config = dict(
    hidden_act='swiglu',
    rope_theta=10000.0,
    attn_scale=0.125,
    warmup_steps=200,
    max_steps=6753,
)
MLP neurons of a small language model. Each row is named by its layer, matrix (down: output weights) and neuron, and shows model dimensions 160-223. Each number is 200 + 20 x the weight over its row's rms, rounded and kept within 0 to 999. A neuron's up and down rows have the sign that makes its largest values positive.
A block is one neuron, or neurons of one layer that tend to fire together. Before each block is what it responds to, as a language model described it from the Wikipedia text at the highest values.

Responds to: Post-subject comma/verb
L11.down536,179,223,186,197,195,192,212,197,157,192,212,191,190,182,205,206,227,201,196,221,174,158,205,209,192,202,180,193,195,226,188,203,241,193,170,220,189,207,162,138,137,179,177,223,216,180,190,216,201,205,191,215,192,173,196,214,208,215,202,197,193,276,177,176

Responds to: Clause-boundary punctuation
L8.down113,221,199,188,199,213,192,208,213,230,163,210,182,181,168,210,175,163,193,222,218,190,183,220,219,203,253,190,218,190,199,205,184,185,191,214,189,214,213,227,192,213,189,221,197,208,227,216,195,205,222,203,230,196,237,198,221,234,213,209,189,197,195,186,195
L8.down126,177,184,200,228,179,168,183,176,190,213,233,203,180,186,203,196,197,243,178,170,206,225,171,182,178,201,208,220,212,228,203,173,183,192,218,185,179,215,229,162,187,184,214,218,191,187,167,177,179,209,192,223,223,186,196,216,196,179,199,171,186,209,158,206
L8.down231,192,146,164,175,206,210,221,182,185,204,235,192,202,187,235,211,188,207,187,203,187,199,208,219,214,206,174,217,232,222,199,228,217,170,210,211,194,199,220,185,208,192,179,206,203,213,139,220,195,227,185,222,187,182,209,162,200,187,191,172,191,228,182,190
L8.down269,178,218,235,195,223,201,216,192,217,195,189,184,208,224,192,229,197,197,228,174,230,246,202,189,223,204,186,220,185,192,198,216,173,179,184,257,188,217,215,297,215,221,203,187,207,179,202,197,164,199,224,166,200,206,198,198,235,188,209,200,243,189,199,193
L8.down275,219,174,183,207,212,206,247,217,185,226,206,172,189,156,192,211,180,201,208,190,206,228,189,209,234,212,175,198,205,190,209,166,207,176,165,218,187,169,187,185,178,205,219,226,169,198,194,161,209,210,186,233,189,202,159,202,153,191,245,168,206,171,201,197
L8.down295,186,210,213,210,203,191,203,161,226,234,186,198,188,224,201,221,199,231,187,212,171,207,193,216,175,226,184,207,212,231,211,224,200,193,182,234,185,170,192,184,199,229,201,192,200,169,182,179,209,221,214,197,203,198,150,201,213,216,164,244,224,198,208,177
L8.down346,180,230,197,207,196,170,164,177,176,220,198,191,187,190,195,207,178,201,199,222,186,207,207,182,212,163,176,183,196,203,181,162,173,198,197,240,187,213,224,201,211,201,151,215,176,201,187,200,191,194,183,193,199,197,188,225,205,179,242,182,186,213,202,204
L8.down355,202,203,196,226,172,196,232,214,204,197,217,211,182,198,221,193,203,194,212,215,188,195,229,170,181,207,212,201,237,160,202,207,232,204,173,238,203,219,206,276,189,198,173,190,208,207,219,189,175,185,198,216,186,222,191,182,197,181,190,148,189,196,212,203
L8.down395,209,185,182,203,219,200,213,183,198,190,190,214,204,180,209,215,191,203,162,184,204,165,198,192,194,213,168,207,241,203,210,201,211,174,176,211,246,222,222,226,229,235,195,187,192,200,167,203,196,230,222,208,192,208,192,195,160,184,209,207,190,193,197,209
L8.down491,181,194,205,227,212,214,188,200,216,201,203,210,226,196,203,214,197,190,180,215,223,194,202,194,197,197,164,238,218,163,181,210,220,228,214,172,224,189,202,246,204,179,207,167,192,184,199,197,202,218,192,242,197,187,186,199,219,184,209,194,194,199,196,239
L8.down589,205,179,192,162,199,204,233,220,174,219,175,207,153,188,188,214,240,217,209,206,194,214,200,187,174,225,170,195,186,217,179,208,205,172,173,200,190,209,228,143,162,209,219,168,233,177,197,169,181,203,218,202,188,203,196,219,217,153,180,195,204,177,190,199
L8.down590,199,196,219,208,206,209,163,197,174,205,200,205,182,191,199,216,202,227,188,178,210,179,195,166,192,191,202,176,211,181,252,230,214,239,218,200,178,174,208,130,201,204,195,184,214,208,162,201,191,187,202,217,180,190,219,205,239,197,230,156,214,215,172,179
L8.down603,177,190,166,179,195,214,219,157,200,192,210,176,185,227,219,193,200,174,203,225,195,206,174,176,203,182,204,263,196,205,174,179,202,188,229,200,211,193,197,177,170,209,196,173,173,174,223,175,192,186,217,213,200,191,189,200,223,157,228,194,189,190,218,241
L8.down631,209,198,197,191,200,217,199,173,198,191,181,209,221,179,196,228,200,208,198,225,200,165,202,177,205,189,205,209,185,209,198,197,182,188,208,208,267,230,176,158,198,181,203,190,211,200,195,169,196,168,186,199,185,238,187,205,188,191,192,198,214,206,186,170
L8.down657,200,206,189,220,207,181,233,211,206,199,181,203,216,236,237,196,207,245,207,149,206,171,227,159,193,156,205,228,202,215,211,194,205,217,198,221,216,166,203,164,212,220,239,183,204,205,216,199,198,215,174,222,203,197,181,203,182,206,194,162,199,184,187,213
L8.down681,195,170,174,224,248,236,189,195,215,168,198,201,202,178,198,172,209,170,181,174,175,219,212,213,190,210,212,196,211,198,201,215,202,171,206,197,232,179,229,157,204,174,189,181,199,152,193,181,174,199,202,217,192,179,238,208,205,186,205,224,232,197,199,202

Responds to: Mid-surname word pieces
L8.down2,210,189,161,213,198,180,177,214,183,182,186,170,187,259,226,205,188,247,195,219,190,198,199,209,214,199,183,195,215,216,195,189,210,193,200,159,211,238,193,249,206,197,218,209,203,208,198,196,193,212,193,212,185,259,219,161,195,223,185,158,207,239,182,220
L8.down85,213,184,212,195,186,194,208,181,192,196,192,200,188,199,195,184,194,223,178,169,195,201,206,201,195,192,168,208,149,224,213,175,211,193,199,210,189,220,178,183,210,198,186,205,164,187,223,197,202,195,186,247,204,169,204,183,230,214,187,186,201,156,184,213
L8.down96,158,158,197,196,202,150,201,177,199,187,192,220,231,199,213,216,168,219,188,190,237,176,236,183,182,194,206,188,215,207,236,172,212,208,228,182,233,198,237,249,219,169,221,204,219,219,213,168,224,215,186,195,202,200,178,179,217,216,222,195,207,196,164,214
L8.down107,178,197,187,147,180,194,197,202,203,189,172,204,202,204,188,175,197,176,190,220,172,191,217,218,193,210,200,213,197,154,175,207,190,232,191,192,229,245,259,246,189,192,183,238,182,223,190,218,226,209,206,224,162,192,194,250,173,185,220,205,174,147,201,202
L8.down167,195,221,173,191,200,185,227,237,205,236,199,189,191,214,187,229,194,192,155,211,175,177,206,241,163,192,197,226,190,192,258,223,203,215,193,208,187,229,219,220,201,182,191,206,187,176,233,178,178,191,178,222,222,219,194,172,187,196,196,207,199,215,198,206
L8.down301,185,178,205,209,209,209,207,216,178,234,224,205,182,230,194,205,207,136,188,206,214,214,231,225,210,214,236,208,170,224,188,225,218,224,233,214,192,196,203,236,211,204,187,210,163,201,197,206,208,239,205,190,224,229,217,201,209,197,205,195,185,187,189,191
L8.down308,164,191,207,164,197,205,274,228,204,186,174,228,209,188,176,189,197,174,188,213,217,196,241,218,214,212,221,174,192,191,172,183,205,201,203,207,194,154,170,170,227,180,201,191,192,200,226,164,138,206,231,183,193,191,212,210,244,187,196,168,198,178,202,198
L8.down324,172,207,199,217,194,202,168,204,211,190,198,191,200,190,227,176,203,195,184,226,203,250,170,184,230,171,224,180,204,178,219,175,197,232,181,182,191,200,184,211,206,202,180,178,213,193,197,214,196,203,169,227,227,193,185,210,220,201,226,209,165,184,215,233
L8.down327,208,233,195,168,190,185,197,196,173,165,206,189,180,202,137,200,196,183,225,200,228,227,211,226,208,202,240,215,193,169,178,200,230,192,223,179,160,187,215,237,221,189,212,200,210,185,217,163,193,206,148,220,205,234,182,162,177,246,199,181,190,216,205,203
L8.down422,182,190,214,196,203,180,171,184,153,174,223,223,220,194,221,213,214,192,188,165,228,202,201,181,200,203,224,218,196,205,180,208,194,183,205,208,199,210,201,236,215,209,203,162,200,185,184,191,222,214,204,171,178,186,203,209,235,175,195,220,190,231,226,200
L8.down510,192,245,209,216,198,220,240,179,189,176,229,209,230,157,233,180,202,201,203,184,219,195,190,232,172,228,218,221,190,197,216,213,202,196,206,166,194,165,171,268,208,201,190,192,238,198,172,182,193,202,188,157,185,174,197,201,191,199,169,186,212,198,183,199
L8.down569,234,181,215,206,214,152,175,184,193,240,195,194,193,178,186,189,213,186,203,215,175,222,213,171,202,202,181,172,217,199,206,221,188,187,223,224,178,246,222,274,207,198,183,170,187,248,206,190,188,212,232,183,175,221,183,142,221,246,190,192,181,207,242,224
L8.down572,186,197,188,175,225,216,221,196,216,187,207,216,208,206,167,194,195,229,197,152,193,161,224,198,207,188,214,197,210,206,208,207,188,209,202,196,209,187,223,220,191,194,200,246,192,194,274,210,205,231,206,182,227,202,212,226,227,192,213,192,199,208,216,220
L8.down622,235,185,208,195,188,200,222,221,224,237,227,202,199,204,243,174,234,191,196,222,173,187,184,188,224,204,197,212,213,201,230,193,221,175,198,247,185,202,196,214,195,216,213,157,218,224,219,197,224,207,195,195,178,173,199,181,223,206,218,189,189,206,198,167
L8.down656,222,198,161,207,187,211,172,193,239,211,178,165,205,222,205,210,191,183,146,184,206,167,186,218,193,193,200,198,220,247,190,180,202,165,179,192,182,221,193,196,149,188,221,170,211,231,193,191,187,182,204,214,175,171,203,214,186,228,216,186,217,190,211,159
L8.down663,202,216,200,192,214,173,221,208,200,201,155,182,234,180,182,189,210,223,208,194,231,200,201,208,199,173,231,200,160,199,182,209,201,175,191,207,237,201,194,229,219,211,181,202,204,227,184,200,203,215,224,207,201,199,175,213,191,179,201,205,207,195,164,195

Responds to: Relative pronouns after nouns
L4.down19,206,209,239,192,217,181,203,179,186,154,196,220,198,201,212,188,189,249,207,165,185,217,203,211,208,206,168,191,164,206,199,179,204,141,163,191,204,207,192,216,201,207,186,204,182,167,214,181,207,182,230,199,183,183,201,182,196,199,217,214,188,225,203,225
L4.down321,179,168,205,171,183,210,224,174,196,226,168,232,215,161,207,174,200,221,170,176,205,197,171,185,199,195,187,223,199,196,195,202,211,217,231,223,248,199,183,195,236,205,191,182,204,195,157,195,181,203,192,181,185,239,186,197,185,219,190,198,212,189,197,174
L4.down421,223,263,189,184,188,237,223,177,182,212,228,188,207,190,204,183,189,179,199,205,189,186,191,172,189,219,172,153,184,219,177,205,203,227,202,209,167,209,186,170,219,177,164,194,190,211,197,182,211,200,185,190,200,202,185,188,213,193,216,175,183,179,202,186
L4.down653,221,209,216,205,195,206,189,221,218,236,200,215,222,197,237,226,224,220,222,211,213,216,174,156,212,195,187,179,239,200,204,218,210,221,193,196,173,198,189,173,239,190,174,201,207,228,151,164,169,147,177,174,177,189,199,202,205,207,191,214,215,218,170,213

Responds to: Mid-word foreign name pieces
L11.down564,181,192,223,223,217,188,194,214,178,202,231,177,192,219,189,193,182,170,194,215,174,227,175,188,202,220,186,180,180,196,164,235,213,195,216,226,199,201,173,178,230,182,197,206,155,198,192,197,185,206,199,214,186,219,206,207,212,227,193,198,219,201,174,215

Responds to: Surname first pieces
L8.down50,235,199,188,178,189,201,178,194,203,200,181,214,168,204,192,226,203,219,203,218,198,157,190,203,181,206,208,182,160,189,179,167,191,179,169,203,207,181,189,190,214,195,179,206,217,190,224,197,169,190,183,186,187,192,199,237,206,229,189,169,230,204,207,206
L8.down61,189,201,175,171,216,229,185,205,239,213,197,212,207,244,173,207,206,191,197,160,216,180,212,190,205,186,222,200,184,217,204,217,197,192,220,196,201,213,195,213,219,206,192,221,190,197,212,188,197,225,215,215,212,212,175,163,207,165,190,191,199,186,201,198
L8.down105,164,167,198,212,136,185,225,217,242,220,228,151,198,195,222,182,241,179,183,195,208,198,200,176,197,178,214,199,198,211,165,203,224,243,206,193,187,223,172,221,205,197,179,166,173,201,189,170,216,192,187,192,199,195,209,194,245,209,181,191,173,198,155,175
L8.down111,216,194,233,176,189,180,163,196,205,173,167,207,211,225,179,209,196,218,208,176,178,199,162,183,189,203,227,200,191,203,214,225,205,210,201,205,228,218,194,207,220,168,194,158,212,233,192,212,206,173,182,218,255,212,204,185,195,199,192,212,173,187,208,215
L8.down143,205,184,241,201,175,168,178,192,159,184,211,177,210,180,220,199,214,208,223,203,200,231,204,217,198,185,172,190,173,219,206,175,209,214,193,181,173,211,225,203,163,207,191,172,178,189,161,234,199,215,216,217,195,189,184,238,217,174,203,203,200,210,184,217
L8.down199,179,220,203,207,182,172,213,237,234,193,234,191,213,194,193,181,203,195,167,207,214,181,173,209,213,225,209,180,190,194,229,154,206,216,219,166,220,190,223,220,175,211,185,202,202,182,222,225,225,202,191,164,202,168,178,200,193,204,199,174,229,192,170,209
L8.down292,182,201,213,151,213,215,252,191,226,213,197,200,201,153,174,205,211,215,191,220,187,202,181,207,203,240,187,141,218,213,192,218,196,164,206,205,225,174,228,225,202,182,193,200,208,205,204,186,237,149,193,191,185,236,214,197,229,191,165,175,213,218,224,225
L8.down313,213,209,174,182,190,175,207,225,226,164,222,192,176,206,172,192,191,190,196,213,189,196,223,192,197,211,177,196,191,224,178,193,175,186,153,227,190,196,168,240,201,184,215,231,205,217,223,208,196,225,156,215,201,177,204,197,159,218,218,182,180,179,210,212
L8.down322,210,199,195,201,209,187,223,230,202,164,192,192,161,195,163,198,193,215,180,201,171,228,210,243,183,200,157,197,185,231,151,184,229,209,205,184,184,217,181,254,217,203,197,220,212,165,205,203,186,209,195,184,199,173,205,190,220,225,183,194,215,214,200,196
L8.down384,199,171,175,211,193,193,177,204,173,213,197,207,174,259,218,183,221,237,196,208,166,204,187,158,221,188,195,184,174,212,186,199,216,193,235,198,214,217,178,213,185,182,188,230,216,217,179,181,211,170,200,221,210,210,196,197,218,223,228,175,218,232,195,202
L8.down406,188,216,192,186,181,195,202,226,209,215,226,210,186,203,203,214,213,210,222,191,157,165,192,196,160,187,184,228,177,268,192,192,199,249,192,193,202,228,191,267,187,185,172,178,210,202,215,192,188,178,194,154,184,224,207,212,189,187,227,187,227,183,232,239
L8.down474,193,205,188,250,223,213,222,219,192,195,213,178,189,189,190,228,173,198,157,213,219,227,210,196,182,184,175,210,212,218,233,243,176,210,192,233,187,190,185,200,262,198,178,218,190,187,219,215,177,201,210,189,208,204,161,193,228,195,198,207,197,184,173,182
L8.down522,190,194,207,213,223,212,185,200,203,226,173,229,193,203,177,185,196,203,246,220,142,185,222,182,193,172,189,173,196,209,183,212,218,206,205,197,197,214,138,232,196,184,202,202,210,167,162,200,232,177,206,220,221,218,210,200,197,185,224,197,225,193,205,197
L8.down586,208,177,218,188,185,208,173,184,206,197,205,211,184,203,207,237,201,185,180,176,210,240,218,220,218,176,202,192,182,220,203,186,151,234,202,218,228,213,204,181,192,179,160,222,195,218,203,187,180,188,175,183,225,150,196,199,181,193,189,185,195,187,204,189
L8.down615,212,213,201,198,194,171,175,235,228,236,204,193,229,180,207,190,182,215,204,202,191,183,199,201,228,210,170,177,205,194,191,170,216,203,205,227,217,213,240,262,201,194,191,221,215,176,186,171,220,191,181,171,236,206,204,208,204,219,169,197,258,237,216,184
L8.down616,206,202,208,193,174,208,180,200,156,223,211,206,221,196,201,202,215,197,176,182,196,199,245,168,213,214,234,198,185,201,186,208,204,193,197,212,197,230,200,225,247,173,216,191,235,203,225,213,183,223,197,181,195,196,169,198,203,177,199,209,211,207,185,187

Responds to: Surname-opening word pieces
L11.down387,204,218,189,210,225,170,203,167,189,227,182,219,197,195,201,194,187,198,252,236,219,191,247,196,214,214,202,194,196,224,210,208,186,229,235,200,213,160,207,224,206,212,205,219,200,183,217,225,201,183,210,166,225,226,224,172,182,213,171,145,206,198,190,191

Responds to: Possessive and relative connectors
L8.down8,231,211,202,239,152,192,215,196,192,213,238,189,221,208,221,231,199,221,185,252,207,226,201,214,259,223,176,218,235,211,184,182,239,180,176,214,165,183,182,221,233,186,247,215,193,174,206,181,197,206,193,201,180,231,205,197,190,207,192,192,203,201,168,185
L8.down144,201,232,197,192,197,221,210,194,219,169,192,203,193,210,212,212,173,189,174,227,185,202,207,207,201,197,212,191,223,201,214,209,197,184,157,189,222,210,202,225,219,221,196,185,197,200,193,214,231,193,170,246,208,207,202,195,217,177,183,186,227,203,231,198
L8.down148,229,173,195,237,222,182,189,193,212,204,218,216,220,208,195,182,180,213,199,242,183,201,218,212,166,222,206,202,229,223,178,192,232,214,208,189,255,195,202,250,172,225,214,197,222,167,177,231,210,182,196,230,201,157,211,208,235,176,200,194,223,197,215,195
L8.down165,192,211,169,201,187,236,179,174,194,223,198,191,192,227,205,202,210,185,189,230,152,197,183,191,220,169,202,192,203,220,213,192,187,197,191,205,203,205,197,158,163,207,212,208,195,169,204,238,227,219,188,208,208,212,194,181,232,201,205,171,161,171,190,190
L8.down189,194,165,181,222,225,198,176,175,201,211,206,205,245,172,189,185,147,199,251,203,214,194,210,228,204,225,190,184,236,186,187,202,191,213,193,206,209,180,195,146,223,209,235,182,206,189,214,209,205,204,203,207,178,179,220,165,216,189,235,182,181,192,213,184
L8.down227,186,177,219,200,195,194,184,226,199,217,196,217,210,198,181,229,187,245,198,209,194,224,202,212,201,203,178,198,199,183,201,218,189,162,212,181,187,194,204,208,200,202,190,224,209,170,203,213,169,191,149,201,175,195,180,195,209,180,179,214,245,218,201,194
L8.down328,238,175,194,182,249,167,205,174,185,211,258,153,223,176,214,175,197,188,218,221,248,217,213,209,199,227,223,213,228,205,211,205,220,239,210,218,177,225,221,236,229,184,177,262,189,251,215,226,207,232,189,204,198,197,215,203,209,204,194,216,210,211,205,194
L8.down331,210,220,204,205,192,179,183,207,191,215,173,193,201,176,213,211,180,164,188,229,196,216,201,221,191,202,212,203,217,219,206,179,166,232,193,209,218,193,197,171,202,186,240,206,191,224,185,187,219,207,234,207,228,191,232,200,198,211,204,185,192,228,234,183
L8.down377,187,199,163,200,225,209,188,176,189,188,170,216,183,166,208,202,220,188,143,189,183,222,193,231,178,226,190,196,218,217,212,166,243,179,213,188,189,216,203,215,186,207,179,212,199,167,205,184,213,182,221,197,224,225,162,174,214,199,195,215,193,171,195,186
L8.down404,200,227,217,235,189,216,182,195,192,250,194,225,173,204,226,203,203,195,195,222,216,214,194,191,185,211,210,157,210,213,184,197,189,192,202,216,200,182,185,119,218,160,220,145,229,216,225,181,216,218,192,179,188,229,201,194,182,171,172,226,209,192,169,205
L8.down434,201,196,204,199,208,189,239,183,211,222,244,209,208,211,175,175,201,198,222,190,213,237,183,219,193,210,197,196,187,190,198,226,184,186,189,194,211,183,213,161,206,188,214,211,195,178,197,206,217,212,197,196,204,191,180,179,218,206,207,190,210,196,226,177
L8.down450,198,191,183,225,232,202,199,196,192,190,215,145,198,183,202,215,179,154,164,193,176,176,196,211,198,199,217,212,208,219,171,187,208,210,205,143,214,197,193,210,219,204,183,227,201,199,206,184,203,159,213,230,198,222,192,198,214,185,233,188,192,200,196,184
L8.down458,206,174,187,147,204,222,191,195,211,167,191,201,240,215,237,224,143,194,196,210,195,230,218,183,237,199,191,214,205,198,205,217,215,212,180,180,174,216,182,186,154,224,208,202,247,206,241,193,204,208,193,195,184,178,216,179,212,219,184,206,162,198,225,196
L8.down459,239,206,223,181,199,211,227,194,189,198,212,202,215,210,210,196,195,188,185,203,205,206,210,174,166,195,205,176,180,189,195,191,211,167,185,199,209,198,221,128,193,194,227,189,235,220,218,194,188,243,211,180,239,225,197,199,180,240,222,181,156,213,211,200
L8.down517,213,183,205,176,164,205,198,215,214,202,209,200,180,193,188,205,218,204,205,186,209,204,210,203,212,194,188,188,197,202,233,228,210,210,215,171,226,217,198,233,190,200,178,204,208,239,205,203,194,176,187,204,184,208,220,185,160,218,222,169,196,236,214,202
L8.down530,197,210,213,199,192,182,192,188,192,220,227,216,227,197,204,194,225,206,201,180,210,180,193,194,199,234,187,187,200,194,192,211,209,218,216,180,178,211,212,219,219,189,241,212,181,195,229,158,153,202,201,188,181,150,201,177,180,200,192,159,154,170,199,224

Responds to: Paragraph-end boundaries
L4.down74,178,241,200,225,195,154,193,207,173,218,203,200,175,181,222,188,219,210,207,184,240,208,175,196,201,194,187,226,192,225,194,198,178,178,214,172,209,206,212,200,197,194,214,206,233,168,185,195,199,223,206,213,185,231,207,241,218,216,187,205,170,215,195,195
L4.down419,185,213,196,222,202,202,200,212,240,175,214,197,231,216,204,189,186,208,186,187,221,201,198,196,203,213,162,197,194,151,208,208,222,177,179,185,206,186,192,234,217,200,223,174,209,168,188,205,189,202,221,213,202,193,162,194,215,201,182,201,197,239,218,193
L4.down425,185,214,214,249,200,205,182,187,210,176,236,223,198,197,197,191,203,246,201,237,209,193,221,205,165,188,179,212,205,209,204,218,163,157,191,210,194,172,210,241,183,195,199,187,200,186,205,221,257,202,211,200,195,217,212,205,203,192,224,221,210,212,211,190
L4.down578,173,216,216,209,204,200,182,206,236,223,191,224,216,171,207,174,189,220,181,196,164,192,233,206,176,193,182,201,190,217,185,234,214,198,187,184,207,205,208,221,204,166,200,197,171,205,215,225,211,223,207,246,207,178,195,198,208,177,165,185,188,210,231,204

Responds to: Possessive apostrophe after names
L11.down511,196,207,202,181,209,208,218,189,214,206,209,213,179,169,208,201,207,162,191,190,201,203,230,218,176,183,208,207,206,181,191,189,214,212,196,248,217,182,191,217,153,236,172,183,170,218,176,194,207,197,206,165,233,205,196,197,195,192,212,145,227,187,191,223

Responds to: Hyphens inside compound names
L4.down81,178,216,189,198,211,186,224,205,186,198,175,191,225,168,199,207,197,171,211,184,145,194,201,189,199,192,209,190,180,171,184,168,174,228,194,215,224,201,172,181,175,203,186,217,198,214,199,268,183,221,187,182,158,211,219,181,222,234,190,183,182,212,224,205
L4.down90,165,181,185,229,219,159,260,211,192,185,191,180,231,179,187,215,213,197,198,194,215,192,206,207,184,192,210,218,213,179,191,176,180,219,206,190,195,229,213,154,195,198,188,238,204,178,203,186,182,189,227,192,204,214,160,183,212,205,186,220,180,208,177,202
L4.down304,198,188,216,211,169,196,219,183,210,198,170,251,201,207,239,217,192,196,188,217,189,199,212,212,221,190,183,197,198,214,225,199,215,200,226,213,201,221,197,210,183,186,230,213,194,222,194,241,159,194,163,210,188,206,231,193,188,196,199,198,208,227,217,223
L4.down353,188,179,213,209,238,173,196,227,191,198,202,236,214,217,209,218,198,218,251,184,222,233,229,166,169,192,230,182,184,193,206,237,202,206,219,240,220,225,188,205,175,206,192,192,190,210,190,200,212,177,189,237,173,183,192,201,212,197,217,219,173,216,174,229